Weights of a small GPT-style language model, trained from scratch on English Wikipedia.
Size: width 384, 2 heads of 128.
Architecture: RMSNorm before each block, rotary positions, untied embeddings.
MLP neurons of a small language model. Each row is named by its layer, matrix (gate and up: input weights) and neuron, and shows model dimensions 224-351. Each number is 200 + 20 x the weight over its row's rms, rounded and kept within 0 to 999. A neuron's up and down rows have the sign that makes its largest values positive.
After each neuron's rows, "fires on" lists the tokens most often at its 100 highest values on Wikipedia text that the model never trained on.

L5.gate452,217,197,239,179,163,201,181,224,182,209,201,205,210,169,192,186,202,207,200,205,204,186,200,236,219,161,228,175,208,205,199,161,184,191,170,211,188,245,209,196,177,206,218,185,172,201,201,187,155,203,215,214,208,204,186,191,221,179,185,171,208,182,190,231,231,211,189,193,206,210,214,207,174,207,226,203,207,195,212,187,221,228,207,179,227,201,208,200,224,211,170,230,225,230,233,199,212,173,198,193,183,219,184,219,208,197,192,147,231,193,201,200,195,190,198,186,171,193,151,179,233,221,190,181,211,246,201,221
L5.up452,202,202,180,228,195,200,182,198,168,231,196,197,229,233,211,154,206,190,208,206,174,217,177,209,200,160,212,175,216,179,186,218,195,186,170,217,209,231,156,201,198,160,228,183,191,224,202,207,203,209,202,206,182,214,214,205,213,229,181,213,179,195,194,209,218,227,238,198,195,173,215,236,195,204,192,230,201,211,201,224,191,180,197,183,167,178,217,178,200,206,195,219,239,198,178,230,147,197,224,211,249,191,205,193,225,242,224,232,204,185,252,206,197,220,211,199,203,210,210,234,196,221,185,207,203,179,206,182
fires on: "ro", "ir", "h", "y", "ly", "le"

L2.gate1392,175,181,203,227,191,211,219,208,205,194,237,212,181,216,193,162,184,220,206,192,161,220,190,190,180,205,174,188,230,201,163,190,220,207,180,182,200,185,223,192,212,221,201,251,170,182,176,201,196,197,200,199,164,198,164,182,232,211,190,213,224,237,213,220,223,216,231,163,180,183,211,200,218,180,180,192,209,212,236,193,178,205,164,205,187,215,208,174,182,175,195,173,198,205,199,192,195,174,223,207,188,203,194,199,178,185,197,209,182,183,203,201,181,218,197,217,174,193,224,188,178,198,156,195,193,194,204,174
L2.up1392,207,180,179,214,227,225,173,200,186,210,181,188,193,199,214,209,222,200,187,183,224,220,201,205,201,198,201,183,181,212,178,204,210,183,192,199,218,211,180,207,192,196,200,165,224,217,195,200,145,188,194,211,225,191,214,194,177,213,244,238,199,213,166,198,206,196,227,199,200,247,221,197,184,179,214,197,169,158,197,220,190,205,205,174,213,239,189,238,234,170,176,173,236,193,189,176,206,175,208,183,221,195,220,187,184,207,207,159,203,193,228,174,241,187,211,227,188,177,222,205,196,206,213,208,198,204,220,221
fires on: "\n", "er", "owever,", "le,", "ough"

L2.gate133,205,197,201,198,210,220,206,204,188,216,199,182,192,165,228,182,232,186,185,222,205,172,190,223,198,189,150,205,217,206,166,193,196,220,227,212,185,197,211,202,182,194,239,219,191,195,225,174,216,238,224,232,195,214,216,210,208,191,235,168,190,226,255,195,195,194,195,216,200,178,180,203,226,224,216,202,209,185,190,225,224,191,228,182,197,201,212,175,191,213,170,193,206,183,223,199,207,218,202,167,224,202,178,175,214,217,174,196,209,223,197,183,188,190,234,205,197,178,166,205,224,224,235,174,178,198,185,211
L2.up133,191,203,196,203,198,196,197,222,210,151,200,201,182,201,195,198,231,242,210,218,196,194,184,197,212,213,179,188,206,188,189,224,186,245,212,170,173,166,223,187,165,177,172,188,155,218,169,217,182,203,140,231,195,213,210,211,229,228,159,228,212,182,197,197,191,187,213,225,198,187,219,197,227,227,203,201,209,178,189,182,214,160,185,210,229,184,206,201,166,183,181,207,222,225,179,192,174,212,205,171,184,221,203,228,135,222,194,169,217,184,203,177,210,175,225,222,211,184,211,200,175,181,181,171,174,236,190,192
fires on: " report", " cr", "ment", "ic", "view", "ico"

L5.gate651,227,209,194,197,214,164,196,195,182,215,220,177,204,168,210,208,195,209,190,235,189,214,198,205,205,200,202,199,169,194,203,205,196,229,207,194,222,218,224,192,194,170,185,172,193,184,207,207,172,191,190,183,208,214,209,204,190,201,201,229,182,203,188,202,194,163,219,221,200,180,230,214,179,193,173,231,158,164,220,208,194,206,222,166,224,226,238,223,181,208,214,239,176,173,219,187,210,222,204,208,206,205,224,201,166,170,180,182,234,236,214,178,242,172,245,226,201,195,204,198,184,225,199,170,217,231,201,184
L5.up651,201,217,218,186,192,199,178,224,197,203,208,195,203,205,216,220,196,200,207,223,187,219,226,197,178,164,171,218,163,144,201,182,197,208,147,214,195,211,224,205,164,158,174,169,193,144,215,191,209,190,207,206,199,194,225,216,175,203,166,200,203,196,176,175,220,201,221,205,179,163,192,209,176,201,203,194,190,196,184,220,195,234,232,187,218,190,171,186,184,179,182,225,198,188,185,193,240,193,167,207,195,165,149,204,201,179,242,201,220,189,181,196,206,180,204,230,202,200,198,217,191,220,214,219,194,228,215,223
fires on: " to", " in", "r", "d", "ent", " for"

L5.gate1315,175,187,196,202,191,208,173,200,172,197,192,203,196,229,185,199,158,244,183,198,191,160,194,204,174,187,215,185,204,222,223,192,209,204,207,187,237,199,251,178,182,209,214,206,186,184,221,211,206,215,204,189,233,179,179,203,180,200,195,170,209,206,196,191,201,210,226,198,193,192,218,187,193,175,227,163,166,222,213,198,188,206,206,198,137,167,189,225,206,234,226,215,178,181,225,176,175,158,192,207,226,226,200,197,180,187,223,229,233,212,192,231,237,177,216,224,223,204,161,195,190,214,175,224,174,183,202,185
L5.up1315,205,207,193,193,183,216,202,189,174,245,228,171,187,230,243,210,209,173,186,218,215,203,192,175,186,207,192,184,229,220,215,215,201,246,185,213,223,192,149,194,225,194,178,184,180,168,177,184,197,197,177,190,219,195,187,198,174,175,195,195,227,198,168,180,190,218,245,218,221,191,195,225,233,189,179,216,196,210,210,197,222,244,235,192,186,225,174,207,213,181,184,208,187,170,221,203,217,202,206,204,212,221,189,197,188,197,208,181,188,205,192,234,241,211,179,191,181,204,162,211,208,170,222,225,198,201,192,213
fires on: "\n", ":", "d", "-", "==="

L5.gate246,212,200,228,184,231,169,195,197,219,172,215,195,175,217,205,206,172,194,207,233,173,206,228,186,205,187,204,184,182,178,167,197,197,215,203,170,202,189,195,179,171,181,179,184,188,188,203,192,210,213,234,211,188,207,197,195,185,141,202,179,191,207,220,184,201,193,213,207,222,233,211,194,220,192,191,218,184,170,214,219,199,219,222,186,205,201,173,177,172,201,229,211,226,189,215,187,186,218,180,205,169,201,177,220,187,166,228,205,229,195,162,208,206,196,232,183,189,167,195,191,189,217,203,199,178,166,230,252
L5.up246,188,189,235,186,170,202,206,186,164,198,205,192,199,140,231,231,179,187,207,231,178,212,192,198,196,207,192,199,205,173,183,194,168,216,207,194,195,213,210,250,187,206,175,200,158,183,195,204,189,191,229,149,211,186,202,207,186,182,202,216,199,218,197,188,221,179,170,186,191,207,168,224,191,166,213,186,199,192,208,257,209,194,181,156,222,170,212,184,208,190,206,171,207,211,193,227,207,165,204,175,205,183,174,233,207,171,207,202,199,224,208,198,209,180,231,208,209,193,190,204,164,207,212,201,215,202,221,190
fires on: "ent", "'s", "p", "o", " of", " in"

L5.gate1195,216,180,194,175,206,218,221,180,227,190,169,208,215,159,182,170,201,239,203,215,246,217,189,195,189,192,186,228,176,239,186,181,202,223,201,194,209,215,199,204,179,206,216,192,169,248,192,197,195,175,216,183,205,239,177,244,182,194,218,200,218,219,226,183,188,178,166,205,191,204,236,182,175,233,238,214,196,223,199,175,187,194,215,218,200,194,228,161,186,214,210,182,205,188,215,200,210,190,187,180,233,194,192,182,207,219,184,235,182,210,207,200,194,210,210,185,208,221,194,197,207,205,207,203,195,186,219,239
L5.up1195,215,238,208,238,200,217,189,210,238,212,167,174,161,172,177,184,195,188,198,222,202,188,186,238,220,195,190,217,204,246,216,186,188,182,190,184,180,204,228,165,209,219,197,193,199,176,215,200,208,233,185,198,174,218,181,184,203,172,185,195,194,202,240,180,193,188,190,199,189,175,224,221,186,192,231,185,250,196,219,232,193,222,176,177,217,183,190,187,218,212,203,188,212,257,207,199,200,196,206,179,200,183,232,209,220,201,191,197,167,215,214,187,230,202,203,167,229,172,154,195,175,166,161,227,230,186,210,226
fires on: "g", "ing", "t", "er", "ra", "or"

L5.gate309,172,207,207,233,223,204,213,197,189,208,162,199,217,191,222,221,204,182,221,185,216,170,227,178,219,222,187,197,212,212,194,195,211,222,190,177,221,218,193,195,221,225,227,201,188,208,213,196,181,180,193,187,228,214,196,186,188,226,202,192,208,202,215,179,177,209,210,241,199,228,195,207,170,198,192,200,180,206,212,185,236,198,198,179,199,224,174,226,194,217,194,235,205,222,207,217,221,208,201,224,185,191,205,209,171,195,188,147,181,194,190,174,249,195,225,205,181,173,207,194,210,197,220,200,188,189,199,223
L5.up309,180,207,192,203,175,195,216,191,232,200,189,161,215,172,174,185,210,246,175,193,199,200,200,192,177,177,223,181,215,225,212,193,236,178,166,181,215,213,173,219,179,197,211,162,189,214,211,203,194,237,185,161,209,228,190,204,205,182,193,201,206,178,185,189,193,177,190,188,190,214,187,197,198,204,182,191,179,185,208,173,210,199,199,194,189,200,251,180,222,189,181,250,199,217,224,232,224,229,234,207,197,188,233,193,205,221,184,182,240,210,172,199,177,198,205,202,205,185,231,188,208,198,202,212,182,208,207,180
fires on: "ch", "ett", "us", "t", "ing"

L7.gate907,188,237,199,203,193,179,174,181,178,200,179,200,147,236,222,201,195,190,166,217,194,190,210,201,190,191,229,228,184,201,220,207,220,176,204,196,189,214,159,172,185,207,206,199,160,190,192,209,181,198,210,212,188,218,204,215,197,222,177,180,245,191,190,218,207,216,202,203,182,170,201,162,185,178,199,207,184,220,196,185,211,184,199,215,200,213,202,202,193,206,215,213,198,200,164,206,220,236,173,189,177,176,214,218,202,195,213,183,212,204,180,192,213,224,174,198,206,236,208,159,179,252,207,180,204,229,219,195
L7.up907,166,199,216,167,187,180,199,156,193,210,242,195,212,168,190,179,218,226,203,209,191,188,185,215,187,154,160,171,227,201,227,212,164,230,199,199,192,200,204,203,181,187,211,183,198,187,223,174,183,224,187,194,189,209,201,208,214,177,183,205,196,210,209,214,195,192,180,230,189,183,204,182,174,215,190,197,237,195,183,199,220,205,223,216,188,210,170,206,192,200,194,186,205,190,198,199,160,167,216,184,162,212,173,159,181,171,225,184,202,231,207,224,219,187,193,210,207,200,218,213,218,193,164,202,244,189,233,206
fires on: " from", " to", "ike", " of", " in", " including"

L3.gate1399,158,194,182,177,208,197,205,185,206,200,192,155,217,189,161,238,171,168,232,188,224,206,138,207,196,169,190,200,240,182,186,225,200,193,189,197,211,219,205,187,218,174,209,200,173,186,239,203,186,222,212,174,195,191,203,204,172,182,184,170,207,211,231,200,218,190,155,203,182,222,201,174,231,204,212,185,183,192,222,193,212,209,164,192,199,169,174,221,200,240,219,189,206,204,191,181,212,196,195,179,178,172,178,194,219,183,202,184,201,239,186,195,205,193,221,197,214,213,235,187,203,180,206,203,172,188,172,171
L3.up1399,208,198,178,199,191,173,228,150,213,218,197,185,219,240,220,209,202,166,152,218,203,174,242,219,229,194,219,225,195,196,211,220,217,207,210,214,159,184,186,212,198,179,212,204,189,199,252,163,193,230,204,195,202,190,170,190,172,226,188,212,195,208,227,189,203,211,177,183,179,185,173,223,196,213,187,232,188,225,245,213,231,183,178,226,216,214,141,196,222,205,194,200,128,206,200,190,231,204,209,143,205,196,194,199,219,214,239,161,197,213,199,204,219,162,187,188,198,208,191,190,178,185,208,188,190,200,198,206
fires on: "g", "per", "one", "up", "n", "ar"

L2.gate51,177,223,165,199,190,207,196,165,195,181,185,196,176,185,151,196,166,199,220,206,215,218,205,205,197,212,188,212,205,227,182,180,203,211,187,140,202,226,201,185,220,182,159,134,202,232,203,199,186,227,197,197,189,200,200,205,235,194,178,197,193,250,185,214,208,166,190,198,213,184,230,215,219,178,183,201,169,185,226,215,207,201,217,186,198,211,183,214,208,184,184,242,254,188,196,181,203,181,183,195,183,191,180,188,171,186,172,185,161,254,172,230,207,211,219,212,183,214,205,214,205,217,185,175,190,219,205,210
L2.up51,190,188,259,209,187,210,188,227,183,208,206,208,200,213,212,191,204,192,218,177,215,239,195,206,202,200,215,172,244,207,213,216,212,188,210,221,162,211,220,218,204,192,203,198,173,225,221,158,198,169,213,209,191,195,181,191,184,202,216,195,216,185,191,190,197,191,169,211,196,209,210,231,176,246,189,237,189,200,208,210,225,190,185,209,231,200,203,203,197,225,185,242,183,202,209,230,194,201,210,201,180,214,205,192,216,190,209,182,219,181,240,220,190,178,221,184,253,182,191,173,220,184,200,239,225,195,170,185
fires on: "ing", "reat", "l", "us", "leg", "on"

L2.gate661,196,222,220,214,212,199,205,215,182,187,203,189,198,208,211,204,204,183,196,217,192,187,198,224,184,180,199,180,166,211,219,181,161,176,195,236,195,193,169,150,199,169,231,164,214,168,205,223,204,192,200,197,194,185,229,219,187,224,213,206,175,208,211,199,203,196,242,190,205,138,188,169,161,216,153,204,183,184,192,208,226,201,222,165,162,164,211,191,187,191,216,203,190,174,198,231,190,194,203,216,236,195,189,201,218,172,244,201,229,244,211,190,177,173,200,186,186,195,177,178,172,207,181,207,190,199,181,226
L2.up661,171,194,181,237,195,222,211,187,194,226,208,173,222,238,204,191,189,222,188,223,198,185,187,161,168,236,152,177,204,192,187,165,189,207,224,161,233,187,170,178,220,182,199,226,200,185,146,190,174,175,203,215,202,181,183,195,199,236,223,203,185,165,246,188,197,194,218,224,205,154,189,234,222,220,163,211,199,217,167,206,194,184,227,202,201,210,216,216,165,159,175,181,204,237,191,220,193,199,197,225,225,208,199,187,204,187,219,221,209,226,182,196,217,209,208,190,204,211,189,195,200,184,194,207,193,189,213,185
fires on: "-", "ic", "ad", "id", "ter", "\n"

L2.gate492,164,196,172,192,241,227,195,221,195,175,231,191,211,167,191,209,207,210,183,191,218,167,243,194,180,184,172,231,236,209,201,226,203,192,198,200,181,199,192,210,193,205,213,198,215,211,175,238,213,208,189,200,180,187,212,212,208,218,181,198,194,172,194,231,208,196,206,190,206,191,210,206,178,189,169,166,175,207,172,196,195,215,218,179,197,192,221,163,220,226,210,174,228,211,194,195,164,179,202,219,194,221,198,197,206,172,204,198,211,213,191,207,198,199,208,193,190,173,215,194,161,208,187,178,191,196,201,247
L2.up492,189,201,190,179,180,236,240,212,186,181,203,206,227,178,231,211,226,155,170,213,174,177,210,198,143,191,197,171,203,212,204,201,210,216,189,182,204,203,173,195,199,157,209,194,222,212,190,195,210,218,190,205,200,180,210,193,171,182,222,209,197,212,198,234,177,232,233,195,222,195,182,189,177,213,196,210,195,198,171,176,189,220,268,203,199,201,207,200,216,188,219,207,201,215,193,189,191,175,218,225,218,177,210,209,204,174,190,217,194,236,197,174,197,189,165,200,195,192,237,184,207,203,213,193,175,192,192,200
fires on: "-", "\n", "+"

L7.gate1523,208,207,198,162,185,199,235,228,207,198,193,214,190,176,212,191,226,181,230,198,190,210,234,240,187,220,198,184,198,187,169,195,196,227,229,195,203,154,171,216,186,201,193,222,206,173,195,195,175,199,194,212,184,177,184,163,198,195,210,174,168,236,193,195,208,176,193,215,155,171,201,162,189,208,234,184,192,181,179,193,157,198,185,165,172,194,208,231,218,215,190,209,171,218,189,229,207,151,198,220,187,156,184,188,202,185,192,219,238,183,176,205,191,190,239,198,175,207,185,174,166,173,189,193,213,213,195,186
L7.up1523,220,215,210,219,223,173,198,229,178,222,192,242,218,183,209,219,230,230,180,178,177,218,223,209,214,203,203,205,208,234,231,188,193,200,219,226,208,205,221,226,181,221,190,211,204,188,199,228,215,165,208,196,186,170,206,193,188,186,209,189,183,206,184,238,169,187,195,153,192,218,216,135,184,213,201,185,189,169,172,188,192,210,196,191,189,193,209,199,203,210,229,165,166,230,210,202,184,216,211,212,197,194,175,223,201,203,217,192,193,180,209,227,211,210,225,179,224,195,215,178,246,216,242,165,189,204,191,200
fires on: "|", "\n", "|---|", "ab"

L7.gate918,207,198,223,226,232,209,228,184,233,255,211,203,206,181,210,181,186,190,232,190,219,200,205,224,204,196,207,197,189,219,186,198,189,222,211,226,204,203,215,164,190,222,208,164,214,214,183,186,200,206,205,234,203,250,184,184,192,204,215,196,190,222,218,192,207,245,225,230,205,182,186,204,181,214,206,195,172,189,199,204,179,233,195,195,162,236,203,191,199,153,195,217,212,160,181,202,219,182,221,161,226,168,182,198,210,200,214,164,177,205,182,191,192,236,197,209,201,207,171,232,226,214,183,182,180,167,206,223
L7.up918,183,226,189,175,233,205,244,194,218,202,226,191,194,194,210,187,177,179,193,187,221,195,198,205,219,191,185,178,239,210,227,220,201,182,186,181,222,208,208,208,181,176,203,214,212,164,211,183,190,213,197,194,162,235,186,198,198,178,182,188,203,186,180,170,210,221,171,189,164,213,237,186,198,178,226,205,163,221,248,206,248,200,198,199,200,175,194,207,180,196,192,185,185,193,216,191,217,192,195,169,197,171,225,215,199,212,192,182,193,176,217,157,227,192,165,194,219,200,219,169,216,188,192,237,212,184,184,190
fires on: "er", "ation", "y", "e", "ing", "a"

L5.gate1046,222,218,197,188,231,204,190,178,192,219,217,173,186,244,226,187,198,174,189,213,203,196,198,241,177,194,183,218,220,165,215,175,202,189,181,206,202,189,174,210,215,213,187,189,197,191,209,249,223,171,214,192,190,224,190,239,205,201,231,165,253,181,222,173,213,222,166,178,195,194,224,182,154,205,190,182,182,186,234,204,199,164,204,184,188,179,201,212,176,209,217,185,178,151,170,187,171,202,201,208,195,199,185,234,218,175,210,193,237,201,189,207,181,206,192,218,191,200,175,200,162,237,224,199,247,213,237,203
L5.up1046,199,194,222,167,198,165,217,181,191,204,236,182,220,221,205,214,224,218,236,227,175,201,174,203,186,177,184,259,225,202,201,193,191,167,188,186,203,170,193,221,242,233,174,204,191,193,183,197,223,184,187,188,225,218,228,257,206,199,208,192,212,186,271,182,182,220,155,216,228,209,167,224,155,183,158,197,201,204,238,227,183,200,166,199,164,173,186,226,218,166,193,228,200,222,222,178,215,199,175,202,155,240,209,215,215,191,181,185,210,204,195,209,200,227,169,206,199,193,199,201,209,211,218,186,197,207,194,168
fires on: " of", "o", "w", "-", " to", "oard"

L3.gate781,178,195,237,183,208,181,197,210,209,212,195,195,226,181,201,180,208,165,214,168,172,182,178,218,214,167,226,193,190,226,202,196,219,219,182,202,158,184,191,160,199,206,194,182,212,208,179,185,179,198,202,212,209,215,220,192,212,202,207,181,158,184,239,144,226,193,235,188,220,176,194,199,211,199,197,212,183,227,215,215,209,225,188,222,215,216,198,208,219,182,183,213,187,213,203,197,190,230,179,181,206,227,146,210,195,184,200,208,191,220,231,167,186,192,199,193,188,219,158,185,242,203,208,194,198,216,179,181
L3.up781,218,186,188,200,189,192,183,206,184,173,206,240,170,165,180,192,213,195,210,221,191,203,180,202,216,212,209,178,200,198,242,211,198,204,202,204,186,201,203,202,191,181,212,172,187,197,181,202,212,213,184,210,202,186,186,207,204,175,190,174,221,219,168,209,209,165,191,203,218,229,252,246,193,219,167,206,196,166,227,222,177,205,185,175,187,200,213,197,196,197,196,177,202,214,172,189,189,176,198,183,217,161,211,187,143,181,184,208,174,181,167,208,207,192,195,165,245,172,208,229,179,215,203,182,179,188,204,197
fires on: "ion", "ind", "ic", "on", "ment", "raph"

L5.gate1254,165,191,155,213,180,196,189,203,210,191,170,182,218,185,163,195,190,241,218,182,190,223,221,192,201,189,229,188,162,204,193,207,169,213,188,188,223,222,220,214,210,188,175,187,151,210,205,242,196,187,147,213,225,217,193,209,202,220,177,198,187,198,213,222,232,218,177,183,187,180,231,199,197,194,214,185,208,186,218,197,219,205,179,199,232,203,185,180,194,199,240,241,205,222,217,184,206,197,204,198,177,217,181,220,219,180,172,198,194,235,179,195,184,172,183,231,177,252,221,185,201,200,235,192,197,183,202,257
L5.up1254,198,216,209,199,222,176,172,156,200,173,201,194,208,216,201,187,216,179,213,205,191,197,192,212,179,212,183,224,223,203,162,162,193,200,226,200,195,220,198,236,195,191,167,253,245,161,186,216,169,212,173,227,192,188,158,225,214,188,171,201,204,218,228,194,217,199,234,225,181,222,215,184,203,191,207,182,221,176,174,188,203,189,200,180,193,165,173,150,185,225,215,191,204,147,188,240,219,193,201,167,176,200,181,176,168,167,204,239,221,218,179,192,195,183,202,211,156,214,191,145,209,168,211,218,205,191,207,176
fires on: " of", "eal", "k", "ret", "es", "ard"

L5.gate540,212,229,221,157,198,183,203,222,198,243,214,186,213,162,213,173,172,230,203,248,183,209,215,204,224,197,206,196,218,190,193,199,207,192,194,190,202,161,196,217,200,219,202,218,185,204,219,196,182,209,205,169,190,202,164,176,242,191,198,154,219,208,194,216,195,221,232,198,197,231,225,212,228,218,254,202,159,220,214,175,180,196,202,196,205,184,194,204,234,190,187,214,229,210,212,187,220,195,217,175,185,210,229,220,166,206,201,158,192,213,208,224,193,184,199,165,227,159,196,188,219,199,216,207,217,238,197,180
L5.up540,181,226,209,174,212,167,195,233,182,234,209,194,186,215,207,161,192,195,188,202,195,200,208,183,188,208,167,188,238,207,195,174,186,181,213,226,187,212,219,198,222,172,176,210,185,197,217,184,200,197,209,158,209,181,222,165,222,215,195,215,173,206,198,225,153,228,228,161,183,208,147,189,179,242,221,230,241,199,178,200,197,203,204,196,198,206,221,218,212,200,221,194,235,182,166,210,231,200,187,210,181,190,187,222,226,191,192,181,214,226,182,198,219,192,184,198,220,214,184,195,172,173,190,198,172,205,186,165
fires on: "y", "ill", "ar", "h", "ak", "my"

L3.gate824,199,197,235,214,191,152,157,194,218,214,222,233,225,214,218,181,181,168,195,220,175,184,192,166,165,204,239,205,178,208,176,171,211,215,160,170,176,198,205,207,190,192,203,220,180,199,213,219,171,184,196,191,199,177,202,199,215,199,219,178,176,200,199,169,187,191,235,197,210,171,199,199,239,221,183,194,192,213,201,219,206,199,190,212,197,198,192,204,153,196,166,156,242,208,235,183,200,200,203,202,163,233,162,182,208,191,207,174,181,190,229,190,241,189,225,203,193,184,179,211,216,217,225,196,153,208,214,212
L3.up824,211,208,214,198,208,184,196,179,190,171,195,182,218,210,212,187,217,168,217,208,222,208,191,201,180,182,177,203,189,197,177,218,187,205,190,163,217,171,182,215,194,192,203,176,216,187,177,180,224,172,210,221,218,216,198,224,160,185,214,202,169,211,203,181,192,195,226,168,212,201,208,213,223,184,191,244,186,181,186,179,189,201,214,198,207,224,168,210,199,177,179,207,195,210,212,189,207,198,176,208,211,211,186,179,180,210,195,211,179,214,214,198,208,211,198,195,150,171,216,236,191,218,199,228,192,227,206,175
fires on: "\n", "(", " January"

L7.gate1159,218,206,204,223,203,201,188,200,196,189,200,174,209,204,186,212,206,144,200,198,183,227,187,186,221,194,234,182,197,211,230,176,213,214,214,243,208,187,221,197,183,219,196,155,203,192,167,219,176,151,207,190,186,162,203,185,179,204,202,192,215,181,171,212,183,217,197,223,208,211,205,211,166,206,175,210,239,214,213,177,162,222,247,165,196,180,209,193,187,202,197,202,168,184,193,215,197,230,180,236,181,203,221,192,220,249,199,193,209,221,191,182,194,163,204,200,225,160,209,174,162,174,186,176,217,216,208,171
L7.up1159,215,211,186,187,224,196,227,190,217,222,228,183,193,229,208,209,214,213,199,217,227,221,197,216,193,216,161,173,164,181,198,212,252,195,195,208,215,210,172,189,180,200,179,202,189,234,199,184,208,240,203,207,191,207,209,219,197,170,222,181,228,184,206,183,173,224,212,174,202,181,224,206,195,183,164,171,203,223,223,213,195,219,220,224,194,209,156,202,204,160,225,176,209,240,200,217,216,210,206,241,188,221,214,230,204,220,218,201,208,196,163,207,203,202,165,197,176,211,181,211,191,234,179,214,212,192,182,192
fires on: " |", "e", " ", "ity", "stru"

L7.gate613,164,200,210,200,199,223,206,225,223,182,172,192,203,184,188,186,177,221,173,218,193,200,194,159,182,232,188,221,212,168,217,202,199,204,173,208,198,204,168,205,206,202,233,168,200,234,197,213,189,198,226,198,202,167,175,177,193,225,195,198,199,215,226,200,196,188,262,205,213,210,220,169,180,206,188,193,157,185,203,181,189,193,202,179,199,217,223,183,229,178,187,214,191,211,181,243,183,225,192,176,228,230,205,234,173,214,206,195,182,225,160,216,164,218,214,181,180,195,214,189,208,202,246,197,191,213,214,186
L7.up613,214,182,207,200,195,210,177,195,202,160,195,170,196,186,206,240,207,189,208,218,205,177,239,184,184,197,216,219,225,189,191,180,197,193,203,184,198,199,213,194,183,179,199,215,194,191,222,220,244,192,154,191,234,195,178,203,191,168,161,195,198,192,192,209,181,202,161,177,201,188,215,195,195,231,228,195,206,200,153,205,227,197,205,211,161,183,186,196,214,223,227,191,212,209,198,191,182,178,190,188,212,203,233,233,207,189,153,225,230,211,201,203,159,236,215,180,206,203,183,205,232,221,164,182,194,217,143,222
fires on: ":", " –", " was", " season", "ic"

L7.gate590,229,210,171,189,199,184,205,210,200,192,190,209,225,169,205,203,155,194,178,191,204,186,201,171,175,181,200,220,210,188,182,190,158,204,207,231,190,217,221,212,211,209,220,178,170,150,191,190,201,179,176,204,180,187,214,211,233,176,228,188,202,188,205,216,171,184,222,219,234,218,213,197,209,205,221,167,192,230,229,195,235,148,249,202,178,218,182,210,206,172,212,242,227,230,182,202,222,197,192,253,228,199,212,157,219,176,223,208,212,183,182,202,182,205,176,183,225,202,204,174,183,191,243,191,198,222,212,235
L7.up590,217,195,215,214,146,201,175,208,206,181,185,165,195,216,193,198,208,220,181,166,205,174,193,185,194,205,213,200,227,228,218,252,219,216,177,208,165,215,209,196,176,179,189,207,185,181,180,226,205,206,210,162,204,207,213,214,189,234,182,216,211,215,193,200,200,219,217,164,233,231,211,212,182,189,205,183,188,177,214,180,211,222,206,220,166,206,176,181,208,180,181,189,225,219,147,205,232,197,232,170,208,213,182,227,202,185,243,178,195,182,220,188,211,191,216,171,178,161,140,203,186,194,207,196,224,184,206,163
fires on: "is", "amp", "ing", " or", "ic", "n"

L3.gate1340,211,183,179,190,218,172,222,197,234,222,184,210,215,236,196,219,203,183,170,226,231,168,158,158,228,165,204,196,212,207,217,177,206,208,178,201,189,154,181,184,167,210,174,209,211,209,207,204,188,165,207,194,186,163,181,202,175,216,207,141,209,180,215,184,184,236,218,202,235,185,200,199,178,201,157,202,214,197,166,181,198,215,193,202,184,170,204,190,189,191,167,183,195,208,223,232,213,214,178,194,204,226,191,193,209,197,206,183,206,184,191,199,184,172,226,221,214,248,225,253,189,185,202,202,173,181,180,148
L3.up1340,203,209,220,250,213,193,206,153,182,200,217,177,222,232,198,209,171,194,179,179,188,203,202,212,260,190,202,171,207,210,187,242,219,193,211,196,172,148,232,189,182,185,231,155,189,191,188,213,199,217,221,232,205,166,169,189,171,215,209,202,222,214,213,173,220,183,225,192,183,221,212,196,180,190,189,224,198,195,233,198,190,175,198,224,223,181,205,185,217,180,201,198,197,210,197,205,209,191,182,181,177,239,231,167,167,211,201,154,185,194,207,206,220,194,240,203,205,180,194,214,179,198,180,224,221,208,201,187
fires on: "em", "un", "n", "an", "ar", "l"

L5.gate766,203,239,224,222,182,167,194,203,204,207,206,196,249,185,210,180,227,181,197,189,199,203,163,187,188,199,184,170,203,204,169,199,237,212,196,146,195,176,158,172,178,178,167,209,163,198,191,216,193,201,193,230,203,207,163,206,245,231,179,180,216,198,196,197,171,212,182,237,208,219,163,198,213,194,189,208,194,181,196,192,185,195,176,182,214,210,197,190,168,197,168,195,188,203,193,235,183,233,204,179,191,177,217,211,231,197,206,212,216,186,182,210,182,173,213,196,222,191,203,195,196,201,197,213,226,194,203,222
L5.up766,186,215,221,201,192,208,190,212,157,215,180,214,227,198,227,205,179,185,177,197,242,166,217,213,171,186,183,167,206,181,232,208,196,201,193,204,199,183,178,200,186,194,201,211,212,210,200,193,210,171,209,232,163,207,204,191,201,233,197,160,219,185,203,212,200,207,169,206,177,181,233,174,181,235,178,193,226,188,177,174,189,210,228,196,214,219,224,193,205,193,200,181,177,225,165,198,194,185,188,197,209,174,223,224,205,221,211,187,198,194,209,217,194,196,175,178,195,206,199,195,206,216,245,179,224,193,207,227
fires on: " |", "|"